{
  "head_dim": 96,
  "vocab_size": 2058,
  "norm_place": "pre",
  "positions": "rope",
  "qk_norm": false,
  "bias": "none",
  "parallel_block": false,
  "lr": 0.0132,
  "lr_mult_o": 1.5,
  "lr_mult_down": 3.0,
  "decay_fraction": 0.707,
  "final_lr_fraction": 0.05,
  "batch_tokens": 32768,
  "doc_mask": true,
  "dataset": "wikipedia_en"
}
MLP neurons of a small language model. Each row is named by its layer, matrix (down: output weights) and neuron, and shows model dimensions 0-127. Each number is 500 + 40 x the weight over its row's rms, rounded and kept within 0 to 999. Numbers have three digits each.
After each neuron's rows, "fires before" lists the tokens most often just after its 100 highest values on Wikipedia text that the model never trained on.

L12.down557:540494510496642525536443545485461500497513488444556520547565458443444448500505521526545458534540500490491515462524458493520510435479428494437435440521562521539524572557475526476568526471461533500494553460480503472518494509448542474483443481544483485574482481470504509528465456539468436515424461456515574492483500517491536477486448460493487494528474594490495513430515489518537512455488
fires before: ":", " of"

L7.down224:453508475490541567491476443505515532509539610516519486459596535505566486506486452511420476493507487511471521510552529538563451500508495454455566506521499485541501526456437539503533486470479476529506475606522535478480441556478482410538482486562440508467510473519474438526499524415506508504559500465551519491477481555456555502460487554501449518537447518514527493504468521475507471522513
fires before: ",", " and", "hip", " to", " of", " were"

L14.down529:482480463518478503577437413528453513500540560506502470547516569510493458523476472481524570466626505595475514597518547526515493496498544497488438473461447505515467509456549513474520547430506523561523417483508519516467521528523540474534479513506502471560480481511514462544529516506467484500452453410462507488442547476429469512626549502461454485515478474523481520498518449507462489543555
fires before: "|", "\n"

L11.down751:516500461555504510496499444457497527476510564531510494510475503478473545596465527532423517481525477438516478493519549500556506473603524550519454508470422489464506475501502542513596467484442585450460512517521563452535485483519530481551541494480566429556477553543423523512486473497498510495482462501529454510503523464496504436465563476499503485583502490514547514486527463531404482519464
fires before: "==", "===", "The", "=", "A"

L7.down175:550532478427465511530454498375513484475526502484494483566494537579521435418521518535518519448493494477543435502488535431519570517480497551473507539512547517421581489490510513462554463468433494540578532440488551430505479536496512507513449535464526505480526475533524475582517587433514523515432446465487497494487469511472426488511475519516505477499499476505505584465526500513502476462455
fires before: "ion", "it", "ed", "ing", "ished", "i"

L3.down139:504525463471502484491484540519470514528478522496474502433508518502490463518509500544436462507482492441509550547489501533540537471473501526506578499431478550447463564456482479439428482534443519533506542539466447449566504448502521480566487515447431538466415504515544453551562522496487440503549502548426510409584517442537551500421511470440525515517519526442500439486444578497435478509515
fires before: " |", "ap", " ("

L11.down470:492528532499519457514483455506437486523463456585464522453520536511517496523428464426490445502533504479505451445455486512556558555532491545483544488491524470513406531471508472513538476512531435547500473540496473500524535513572533511485519475541439512445554568498510510543451504438477473420557555476539561484454477451496451498525483503527521456509478516559531460503520418536487500498526
fires before: "ed", "ing", "es", "e"

L3.down316:512513496541511462584457435508526484476422522460547503549461553469548434478482530444470462498540444498496496493529479432587485529523464542431529476511515534462428467532488406491503534535467515485579529529466505517455476505527469547502528547514521418480574605519523485462520536516483526459466463465478571506541470500450484458480555464490423567495514515507517511452534527550490514483557
fires before: "1", "0", "2", "3", "4"

L5.down525:469480483487428439501481541537511500530403468555454496509462524545549487502569543488504541533599491564439485473466535518497490559524514437516540513468545496558517486473561465540481552461426618572523477510434493412497514479492455445503538485475567502528471424485505503532514506537589506473458498500417555465449483478453435524590510472489503542542511455558512469526465526504498499460416
fires before: "s", "t", "es"

L9.down678:526442514464517452470506512473509549547519413478494442528421488486562483544488548498492435495485564555568477547502524512441414466499578550538570537487527520423476430498484392518472576496467425503505530458526493462492490394492458475579470492430561503491453463524466511489490575533516552512487470517497521532490515538512457503497532491547396450496475540570414488431459513504515490467515
fires before: "u", "ack", "ue", "c", "ion"

L12.down433:558501481570554459496455505453575500418524536485494509581492507510485450542470469544459437492458484495476459506448551522480506501557471448466468502490496543440508483486444557490540539546482514466495425549407496456507444457520549544492459464486476489501417489511550525531557485479499538538435503575467561467457533547525548450507530500461434504514542508556539510506521494514504463482499
fires before: "==", "The", "===", "A", "=", "In"

L12.down139:578510491565475543533510469551525516418516539457495563529461468523543486524511549449508516506507587457479502456514491541495519472554529580535519500501424473462472449495477521514478426514480514492415481470523519509490479571514519512583456557466495574495463500497480493507520468473420457554506497504523596421487491493489524521457541468458504493469526488547527538444454490538449498560426
fires before: "==", "===", "In", "The", "A", "B"

L3.down267:418543471522489503560507502498463456512503511468485495478490487498549501505468556515530525510527501464416502524456542505476480535526478473485394476505504470505481556538504462374547515530454499505496494524551548422493439456500503521591462500504495458482560526509497478562529437505495499525500521507554451417502499498529564492545462507461435600582473556571433515562531450504448546497509
fires before: "\n", "ad", "ely"

L11.down608:558479508552523528478482440543468471542456446419498452513529522557473520492452490553461444568548433528499495544503474526510425499438505548445450467475485515520545545525551496485464453526474529457454501417439529503512544514483650533529513488532492502566505460453414556474487476469495491484532448565460580475518493544514497474540506526560504521526514435487518515594520422535534462554569
fires before: "a", ":", "ut", "an", "el", "s"

L3.down81:527517483428523460512437504543412562551577536454506586526492464468481467461450438490464472506535500436546490539520465470524516529471552495432491467525562424555518497491478554444514451461473567596481520506462512485451468560513547559501493505491515376515515524444458457511515489465504509515539436522503531529554481512442566497498480497482452452564436517512447499536516485511488528544535
fires before: "\n"

L7.down457:552534496484516522503453460523498495565457490529523503517557504472497450544520495564460461548566450448563509515523496561551550533499496516440461431522601556435423529440581518520475466437424470571437508510485448471425524474472474534457550527476448484470496474419454531545547498466508489497523496510531542449498536534404533456478493546523536463521483525457464510450477512521483536442487
fires before: "en", "e", "il", "et", "ens"

L5.down531:475561477550547446546510462490512496476481512431426503550489509468479510558451484519571495490554563515553533467547466520503443490538482477492458529497532477470471506553488455457589419529504546541486512506466541461446458506515569487486531467487490457501460539500574442590419526510436456449556459414521507502507497459517492511505547444472439485493478465472455579402451486513458504497577
fires before: "\n", "===", "ut", "ue", "e", "ed"

L9.down556:485454570512562528468473520560544527485554471489546505555465501521577492563513448448480501532479566524490481485521534457582537508467494442431466437455502535537492533456442456459498458502540408500536470522557512494560532474562493532494518542555503469518475485486524469476497569526489450507502552423556477499541504542499549361530561457486473438545478461472542543470551457490543516486527
fires before: "er", "ed", "ers", "ing", "s", "c"

L5.down696:469441514507483480451564465509503537455479531474397495454531570495526488517477511521486528555500463525524493477525421529510497608522477443518480473579460517553499452451412531513477438459444511534532535498477464507521501533517492455518461465505531517454464513468477531587550526462575465519482442513477549448535462531466526555504505470484497480517574464538565480404511451537508518474543
fires before: "0", "3", "ab", "4", "2"

L5.down455:556572479546538427495461494451471551469543515482496503472573575526466463493498458489438512468536503487524479572517526497404510520541545481434520517501432499539464445520527500544487460472436488551511448509456518556443522564498506511521481542492567488507478481511478481572551549511451469521521446484517473479510498455517598434464513480461447539499592501456447480500467547535496454583453
fires before: "\n"

L14.down11:482516544580488503527468411507472525583498488497504567457500515599515450510530480502548466456522490517488497487494550560452485500519521512483474497455595498504479489502475520477446519485509460517521519430469433430487481507552576481450485512466470527493465476496568549585595469493524485453565525534518471495559503408474498430423473508462524522445528505506548523445505552542538503493450
fires before: " |", "th", "|---|---|---|---", " G", "%"

L8.down617:467489520521555523500522483553479517552527602478546498548471443520538511446492456602575526495481469503456502514494540551471488456429458547421554449434417540481535543520477535493529440565479466489500510515475601467459563535503468478545474444541460524513547466403483535535557483486517453435415427515527494539422509472460452489435514510467496507571524448491524515535475449514494515480528
fires before: ".", ",", " to", "ant", "ed", " in"

L14.down73:593516462442446588554609506537496470531554510495539545464446525504461465505502581501494496454518489479501467532549431499532527592522557531499548460434435452477511525475479493536554504504535466497470508542532535480381496547540444479495472450531487498486478541556504440498497491517458476499489451428481485536541567456495483447507458455443479469526469582451514530541502471491452470489481
fires before: "ation", "al", "ed", "es", "ated"

L13.down371:496472481464530461512478511436515537464399398511516519486526505416510493525551438509478506455516478516571478437489515526589498482510547528538552519468517464545495494543476548431597460550444534574444431482495517574542509497455484459423494492456512487516532495469561513603457512552457459469500507565517528419529510443470454494536510452538504438539457587495511487547395514480543548534582
fires before: "9", "r", "iv", "8"

L14.down87:527497480515565494507511471514526502523514467450507564470555519531497468579494480471506488523559538465519462458494444577470462481491448460444478466481465521486501577516527478463497458444465503506526536490565548474489484502491540505520497518556540466519462553493495438458455479523390475431497455454509589506510428449505554521540535501480531459482495450543461491501444518522491477464564
fires before: "\n", "arn", "ve"

L2.down645:539446521552560494517447454465494509458458598473497532514646559546483488478502490473476507494525513481495492452574468502524467511524546546409521482491490511482459482492501482536498489518434495499483488534422436448487456503518462480450545537507612443507505506517511503527520555449440484544583504421507502515426510447498500524483565483469466522535538524475537498549448475510480514483531
fires before: "\n", " "

L9.down658:465523479508603499480544504486532523531403503537542526475415490485481509521475547531545510486503540610542473462492451540541486490506457531467534496477571594518495521524474477470483512533441560481490485592425544498529488507527535469471445474460484396492448539510484455503437498484480460482515488486541521510502544505470509527488554529520507531452426469569514468483503582490567554581477
fires before: " by", " in", " from", " as", "ite", " on"

L12.down274:544558551619495501460440498449468435460483514554528489473547530412440494469566427487449527489515528514516515516516491512515452440472510503472592554492495501467514506578487485506523456464453479474479558502518515496474461489375536486531477497502494513470501528512506536589572545542522426510576441526494544502505453482512560540491477420482455497550470514515479514488452441443510557439548
fires before: " ", " the"

L3.down299:510531511504481500486512493500489550473440525417503514552554549451556458510512469570557457483507527524550501552506523478541504505538523543457573462536503492485470458525418522482606442558454481550547514530503536501475451538477507486453433541499501511489516528474550457499525534587433458523579474489597479450483524473413472469468529499528502510495541575583467476489482506560482442437454
fires before: "ed", "ice", "ing", "ious", "ers", "ices"

L2.down67:513533487500518487498489458427538520529532467481501541488483577470481525556507577542464468479530484561499421550561451447512482513442511525506498467606480491489430476546492463511397506448525523559478472485476505484448431477509503498477519527457562483505467570505564519487512473480439477499472495465531530423522507505501523489514505501487426444420499546508518467472477498533610500508524
fires before: "\n", "u"

L14.down189:522443503484519510469442510500501453461540498502466521500495451485507512482434543511458462423473509509596524490531535491455521531560513484497486515525508464586497434568565547474472477429494515442509501503443614539486444531410456495520526530507551566454468498491508462523517488417546479492586465509502579536453531512539488490577490469411485524508500530425555514523531473500477470478476
fires before: ",", " the", " he", "her"

L12.down231:485455520414513486413444458568522515507586485480481521485444521491497475479429412525461494538512510454453523403430532497513545480472542515478460560561483510500487565522454464564474479478450468486517579452474484519520528557520530483538547488540487516492476515434475430478625566499482531549522484395482488492589493517490518471564547509543494431548500474467438531490522512498482443530498
fires before: "ing", "ess", " life", "er", "ey"

L7.down673:509502510510482483494553500530514543567491524469517505498537507455518551514474469520489495440451507481486496489469447499529481487454456483495513504461429469499501486507467490416568477509460508518505568507533508476458430490491458563581488506496454513495441484521534548486533470477426540539571505408427505544495488449526515485464466562495513538510483480581495487472478468521429591435552
fires before: "\n", "ury", "u", "ral"

L12.down620:572490459578570483477495471523499530518472553513498453518525583474499508510537486536451448504548473512590501491495411483483457457541541513523507494466455474496434484453470514559540454483451513534480629492464505470424480498469561507534509505465497407466536593537518449524485528513473483462460427459479518561496494498565463493516583468557476482509563551457485486479470447503472493471493
fires before: "==", "=", "The", "===", "\n", "In"

L3.down67:502476452482561468514477490531499526437393470445576494450513617522461500564491499535460501523507509436508464556588559507502445474520468526490580499504448517466476487466465535539593506532433521527498520484476549481558450466524519475427483516448570495539546530524546463490592508468485472496556492467493485480540499468543489535489495484537430513443512511500560467476468532478507517540520
fires before: " |", ";", ".", "9", "0", "8"

L8.down748:496475549492563471517600424511502530520447521497500420475503519509522434551540506512567476518497497571471521527538463532556465527479521496527510475491479558555513487533527563550526504468524495457558538534468523438542392496474469495498556507491488543542433504548460432424502487485510489438454492565558509510520523401485454537461485511468465472559545500426538542442428508476528411495490
fires before: " in", " by", " on", ":", " at", "est"

L13.down747:525533523501528500505552546527530463451544466547424493528510504511455516480481574558508504388454480545504569511439537596471521541500510498529470455500585530505473491539478477538556533394508509448502461554471501437546451495568478488511488504584523492502537473492550449448495500518520469506491568480479522482488543437465542464463481553481512502444504467517534448484647483490443517533494
fires before: "her", "ial", " the", " (", "ular"

L9.down721:512472511507470412480445494508503441496510461502616492479520528461469476486512522535425459529497493514485534594504563519478453551514458527531504532495505489524534422553455471426495532542470538549535410485531454523436455451480525512485503546425549488407485502472534504443482549590467573468579485476451561472582525530464561542483494516471484513605438505463473547523437542501551510455538
fires before: " ", "en", "end", "land", "ian", "eat"

L11.down35:523550442496503498457466479562531494506443425457419501545483545482461537437559433566487498521619470435450507445464511509475518503483509508475471521536509507532520524460532532507501536518513470421498518451482546499507525536504449478502473591502519497587481481556471528533479465601483491423565462568438402510515511531467536475514478458464541527467494448478564486561499523509484488490559
fires before: " |", " med", "s", "ut", ")", " Count"

L2.down578:484537512542461466505475493480452512439494514552516522432523557477544461587549506491494524547474466548521468546520505524607457478507473544466590519450495458482469505541480442464604463536448478546507471451479499518520484481509554504521522437490498455501494599514567506590554471546474432442489531546466465500485522428555467484405477520494479447483500509477540501459464514485417495488518
fires before: " |", "ack", " ("

L8.down323:424485456478572543524489501507482528478480603465470452433438532466510418453504423484495447519597511587476458508493505516606506444463532463556421441546450547496490572494445530472520564513439433525525503471520484475540510515363473493478515489472531568483508532478517512543474554487479483498408497436554501502512527453542516456494498522458430512480514513455539512484543475482495492515504
fires before: " |", " and", "\n"

L8.down330:507455443456510457470497544512520520483441444542525543518490452538508550442484472506457528465490536515461557477550545507514430498474513530465497498510537487573502541418514552470519479502498577477520495465470542352453531535517510474528473455511580430501590507562517487544449458559502547446520547471503469496469536483526479503486517471484555515472503433510508485508577482489476475484404
fires before: "s"

L8.down713:541541512607514490470589481495426565464469534456483504490502433445438484512468471517450501529524464491545474434522504509519543499604473548478438498511483461468475455545501557488577442490422508453516512437567528463505476476532594517531505498546497498533478561564475475526472452507495519533500428483526486483456454513535483496514567492515525442537519514482567587473454500492472458563508
fires before: "==", "The", "===", "In", "A", "F"

L9.down64:527514535579459536456416488537407515444416488470460496491526470502459485497526482505517471590489573513523557610483507566481472517527563444547544526444563436545472523534422518552554419488556483506501447562513482519442477526475523482481526544444485488435536524508515503538480493540455487448529484409508464470537489485490524456483530571526430493531510569471492521528506472471464453465505
fires before: " ", " |", "ax", " M", " −"

L9.down577:524442448517509531495576559499526556478402428449576409483631523509532466538517470503518416460459482528502495463505503498525450487557556523478542435464472510485499435557483517499561565588444498563410501499542469477502473495446483536474446433479520522531454502527515471466466532527512473435477520459495522489466539468501463493481513501524513478545487588481490432495470547531397585498473
fires before: "8", "9", "ur", "ially", "2"

L12.down227:607483492483495506496516488488428657420515410470555549527489494481528499545484472500561475520540508548521504474544446485529453505490517458487505512479519487536547544510534495513484567539547507516490519468462523439544487485425525455473478493479487442491520494476502477450461447524539464409477413483517523428477552500488505538504516485483501424518558447557554529508559455461535491482533
fires before: "\n", "==", " of"

L2.down307:488561524494520454508545543462532453540482498524461570476523546498521505534564518506499522466487551520547463515493524449508451531498523493497508477526544490436584469482541543532469459396446545513534428450485498507472431513511542452514419538513502454416476520545521557523542561480501491497500508512579507514471472451415561414506471541454516512492506447474448561467506506466472429489467
fires before: ")", "at", "a", "ver", "v", " Co"

L2.down150:505497467508523469475527507558450466521541489474527540473482567515549454472487546502463532484519542485483471534433533455504471550517487470550462514585515487486505488510465475489597541561394476526480524504458516419471491565490480570467549523483512407484544510489538476532466537456450460457514418436533518453520508523445452541477484515496497513475532485446498543481440521533533578557455
fires before: "ause", "ived", "ome", "ished", "pt", " the"

L14.down702:604450545534540483488448449490421419533490502496509501557479478514454522562467463488511531547491457536560524535511475503519413528490611472518503523536434471535539457484523436553444540503466499527497472533440574535558501483483507546558480506480485539489434510489552513529556551534523459387533508576454471506429438494516538567459508478493461509555466469577507566489514484474532503473570
fires before: ",", " he", " the", " to"

L11.down621:410512553537478482523488487463474499460484481510550481558516541589509482490457497478565481435488440561502524527468537532526563457500411494484487469436564465440504491562409450503532461531547448435507470473458537534449468437542539511510466529586442450490494502550534558557476470533523513483496447514452517540478558513462579483580516541510450454603496447540554511456470489450470489527493
fires before: "1", "2", "3", "8", "6", ":"

L3.down442:471478480530505466524556537525544558513406518454510503559523502551472480537477552453521474512559489566491466487485496535499437509475526448557443491527471509498525546547477511518473513556588391521493456476463564434513503518499468496542480472520520455499561532593491453534468553419523492526522474517520516472471489526490540434451521553496457497509570474523497501523434516532478527453441
fires before: "\n"

L12.down49:440557506449514437539414516526451511536490454484492544504519530576568466493482486501584536440533558521575428433470461494492599506496523527485493493496547442440477518485507487490485530559518516471464525543590530511468525506511524536510463540490458437470490457468564454536500529537515477490490535563578522531431521505471511530509485461531480464424498532534537527520505446476466443468514
fires before: "ment", "ed", "ely", "ing", "te", "at"

L7.down216:519460464516480517562516473466511480511482482418490496361493645500538484487568581530537507467538492579410500472477504516567533522476474559463508530474490528446526481437493477445488512504565498519512522476465552457475536556465561529476425562463466441515419518455501549509474566542442473476521461473519469461480533546453503529484453577497546537492520622501461502470532490434503488495479
fires before: "ution", "t", "erv", "um", "ley", "v"

L13.down623:508546462515553459532527448599487500517505530451489462516490477467536467468490498504531511531507465461506538463516508457525465503511485533501510466538412422473513549468526518520471514510510522576519438451585560441557506535463577538449522485509452541483515575499513490557524560516482499461533548451501516471574559455494545496475523457506533536519537595493563464471489392502456479481522
fires before: " |", ".", "|", "ail", "″"

L12.down59:534506495474503458500454544473515533455497544512514541435515545491461472567438571510420508618435524473481517507531453497555532455504490507517386537509504432535510528501535523548530495475474529457521500503479561531487502519546551520608547440511485451493492486471482487515477467522411471507468425541499533501477508402553625529574532455472470538562457490520523552438408490491502467498443
fires before: "==", "In", "A", "The", "===", "On"

L2.down651:463513441522495527484449521484484538496463476469536480503546537463486560585465495455507454515473475522467557518544495502518532463464494510503468451475467506496494510494461440454568532540519408591485469505550547457439569532528459486454445524463516434530545586529516582526538420421545488518632511449501500409478538539498456461446509486497536486468446539509467526575465512580462526497547
fires before: "\n", "ation", ")"

L12.down742:527466514519474524493477508501488512516565465542561435457487500490494504493435533503532499449451504510470462464540564518499429604494489500454432490532508472442464487468494410503593507448458564533505505501492548500498545499525418423468464554449496535493448505548567478461517578458541533504445487544422534519434517500455466497487501507504511542574544570476544505530450434513502498558424
fires before: " |", "vision", ".", "s", "al", "ated"

L3.down31:495551481482582496510499416549481544511478445472527536541568483468520492434471504429468496473542458558513482536525533439482514534507493547449486440550480501509485493548578525469489487547395492529505511522579524539570443481531436475496465486534531469496508492515506536523476590491482530473510417507516471554525484503483496512475569478523519544469474414534439484546550469440557540553524
fires before: "\n", "ary", "ur", "=="

L3.down657:471427522509476517474487515578498422477461494525482464541578536448483507578546472508509514498540516481421528516510482559560482437556474469514531523473494515519544543497457540515563523478501476482486461555434526482522485488426471490496520421529430496482513459513568635486568499499539500551488542526527512488533521502536497459521527460455545455520515475540528499426463528513463499487507
fires before: " ", " in", ":", " on"

L12.down712:488469471563493532422462509526501572453513492444493549446496504444500560423520465481518520485489635548494503470553506523467505459525488525470514539520475510481506465568513469484523471462466510465496474549479534520463507448514558492500576541556444530457486511458526619524540564474494467485527522489521569494499491522424457469552473499494520487511485511510480425425449492564520538487523
fires before: "==", "The", "In", "===", "A", "On"

L2.down576:482429442558552539516509491592568468541538497487534532464547531590512492520481467536459510450492591469505508571498545465563473544444439538506512552613439496518479511517465463472546555541372472514512483438517517450481426530511416458468508465494467493500505459490484452471498518550420554523579485455485582435489437561466563520488460486442504469475510456468479583539513463469499515436487
fires before: "ived", "ts", "pt", "ase", " |", "=="

L8.down544:489535518554512416487525527504490531542463528434487501529603566516495499497432473478502472443497537557547444422563552556526397517508516523507478497509494490531522456437507536452518481530469481514488482524503532504506488433543507484496435593421594426500554507515518424491447562550431459515543471481454507528478508501556533567497512472483468482520486506468485556487466509525495467489513
fires before: "\n"

L12.down94:469470434544518456487528521503488450491513512451499565476489546464415540577503484505495440438491540542528453531505451466494529449453521524500472522555427463461502528486472513490537431497479558457517544542472495505582502422578522531554482469597547471520508522454479531510488533529511459507529507536426525518444459503586468498541551502485465503510496523481484519490555498434475588514576
fires before: "==", "The", "In", "===", "=", "A"

L8.down441:399523465512546527550463486527477545441481534517547476484483565468482464561509553509475480501519471544518448477517532528519538448535557444494505585490445441492550459483419446528510542512506447564446510449464483490478532523473560489461500502397552478517496519435495532494482491501456530480418525403537468540475408549504571462523485480454516463478512462491522525391517472529549527520522
fires before: "ft", "er", "w", "ib", "ired", "el"

L7.down703:471477447507538474562470495457486418550482569545527495484491471462437597544444476508512487484561427536491536529505483523505510498428576494556554472456453479446547506536493486539521474497507483525412434581558488505469528508508467466555478507553543549456465449509491546536470524474557560523458462462442546524491529532472568552494452465463471548540487490478560538514499608459513471462591
fires before: " ", " the", "ip", " other", "r", "le"

L9.down336:514575523489472480521461430455479557501482517522539466476525544505452462503544503589506555474477539539485490527462491527473437543495547495515513465408422533486492425479454517543447514527449483436498416507513550484465515534464538491560549590444505561445508489452481538496493520581375496566541514537524477513561465441417583527493536488518530490455534492511458517534496470426414444593506
fires before: " ", "ade", "um", " the", "j", "ley"

L2.down592:558498507554472521545482504516527535513476551441425493566466551526474447409517498503484483544480485407564434491497505499561518542510488470494471532484492423470495441504475366469534507518411520580502550509538474451543466537517583470462570489535562507523499511425518447603520471518531499523490597445521541499528507497470543484571505551496506583435509522503524469480534445499481487502488
fires before: "5", "2", "9", "4", "6"

L5.down744:504492480515426492613529478477485505530430512472486573493491499494517492476478574497478508548475548477459520488531513429455525526538493460592497440470488535424533501514467437558516378524498561513530517534458452469522525505612548457432563559539516507509431452460538502526567551515465497486407512468485494419547472458466491485511542437535500512484570426521516503474463503568507512481420
fires before: ".", " |"

L13.down112:542501561485518504553454500523530467456467465490590561490476532517565558489493526519515557531522482497471467611518440494449547513501490466505502416500507439539538500509538416435554464493463448436581423494452507469485455509481526535568446558549491416440448540515466463479427461546524474535480577442540442472508490517407501415511549491488486482522479453504480470538464514522474520519490
fires before: " |", "a", ",", ".", ")", "A"

L2.down92:492521489541485474582439532543485506494506549506470552557516544403551456549447504469452505476535496541505508477463469459528457602530481507520443500560460541478547538554526513527473477468466505538467517543461552504509489543564454501529554469493458452514514550469549424496521531436552515509384507429510480543499437497464557464591580530415540443479517551512498548486529440473569474522527
fires before: "\n"

L2.down531:570516547553547444521475496488434546479500501525483541499599575499552473557508481411422519499481467483487514542560524541467439511535554557470520469486484479479442476440508452517487455499472527505494499561427510520447504428496520442481503534487595451480469583469528503536485542451498481429486501410469520448549501423490510541495540458497464539453524529514480482528454476536487506531539
fires before: "\n", "em", "ack", "ended", "end", "r"

L13.down305:519432536492531435491471543495519436577592483490506529458524498446483517515527548498491518557561474503522480549473505416518549513504560462469477447480507434486550514496511445488468499514520437461512481455482457530448542496522534499489550517471511527543493440527452590489510457645532523536555566519555480553516548473450512455493463457519491581484526546536501436430523454517468539454570
fires before: " |", ",", "ance", "ace", "os", "ad"

L9.down218:479482548458550517478529487560510517556493472453511479552505488473422468492460509522477495466467479548489570477482515478563510479493473494535534491436443491510523493520506475549542448548377462534487465548571569535497453503500562511414431524499533465566509522422496518525464456464537533471600469529441509448495474488465550524559493497431471524539500454514403563421520504554488535542533
fires before: "0", "2", "5", "6", "8"

L2.down64:450451525550549488497524545508526445534558500487576456465483499469419531509528463505512503482502549527532532538509441459483525501499516495503475494504515464490528518474605370484540530457562539455453472538459505571477489498482520512461484514525474476476494497481503496498490540453502517503523481459458563520422502513543493600477505491474506538523551558454456624505446478498544495536534
fires before: "\n", "-", "A", "In"

L7.down48:518499483510589457590476532535446573495449477489455522516514525558538465540512486471544473499500601488507483491491519547420489467510384536499510549533520484526531507493517504552434501484487477498579485583547474476565416516453481623486518540489473514497454443496525425510488494528450427436486513471473532517478458449558491578480561458476546502519490456513454474499536501460498536500525
fires before: "-", "ach", "v", "ac", "x", "duction"

L3.down401:475504576505501438503482467526452532451591545439440426453554520494519549549448534450564496456539518504477460500517571517443461443535570471480539471432486500469473520467522429473476431525505473568558525567466531528506463573447496583474505497525559548470518521442465541534533479557528474530514431535466544512476594497534423525486547496492500474469519500460451400533477449501463489499488
fires before: "-", "ach", "al", "ic", ",", "ey"

L2.down597:491491514582520499508471559536497508447526427518590474458605490486500449476488569557534461432518434517520481486505597493530442487573517530509596481410479518446487486589488539468550543507449526541495444488529498512439490552513497451479493449458521491501516505469533448515545509512579482549546494443540434497523482513496447502530455469512508491471472489507517484530405551496493472455491
fires before: "9", "8", "0", ".", "7"

L7.down646:502507478458433441550495533496549423511469428512427501532409581465472431562550475478504542541506527623487531522490515496482524533448433465462505445460478541473466514473552430562563498434454505508501526513457501463506551503520533462549488511483482486525505516522486519467569525495490420489507440499510516460545494574506471481460488533545504523498531400457538510494522506526506365527494
fires before: "s", "arm", "d", "er", "ot", "ur"

L7.down608:417515394470551534425546501498489587469505493511577504513464460482545498525475485520580504554618467519433530521573499503520481502459527441494517582432428539500568486526456507521456539481522554481466561550504541436505426512530418539497467480516403470500479514499476528506489599474492527487517498489516440568479489500556526521488577508465401475453462436550547493479466497531540522482460
fires before: " to", " in", " by", ".", " and", " from"

L8.down326:488505539519503526512528462511477501466483435556427484549461527490505543527472516508474489439528540486515517510470497446454488522527504522556497472467501470428497472589547487502480520504512482506440578581504495535525519456438485424482558517521486499424493484489523449532494576509516489473480503514453547457480466447424467484415423501486442488442604546562500446462489391455523474467517
fires before: "ed", " the", "ion", "ions", "or", "ing"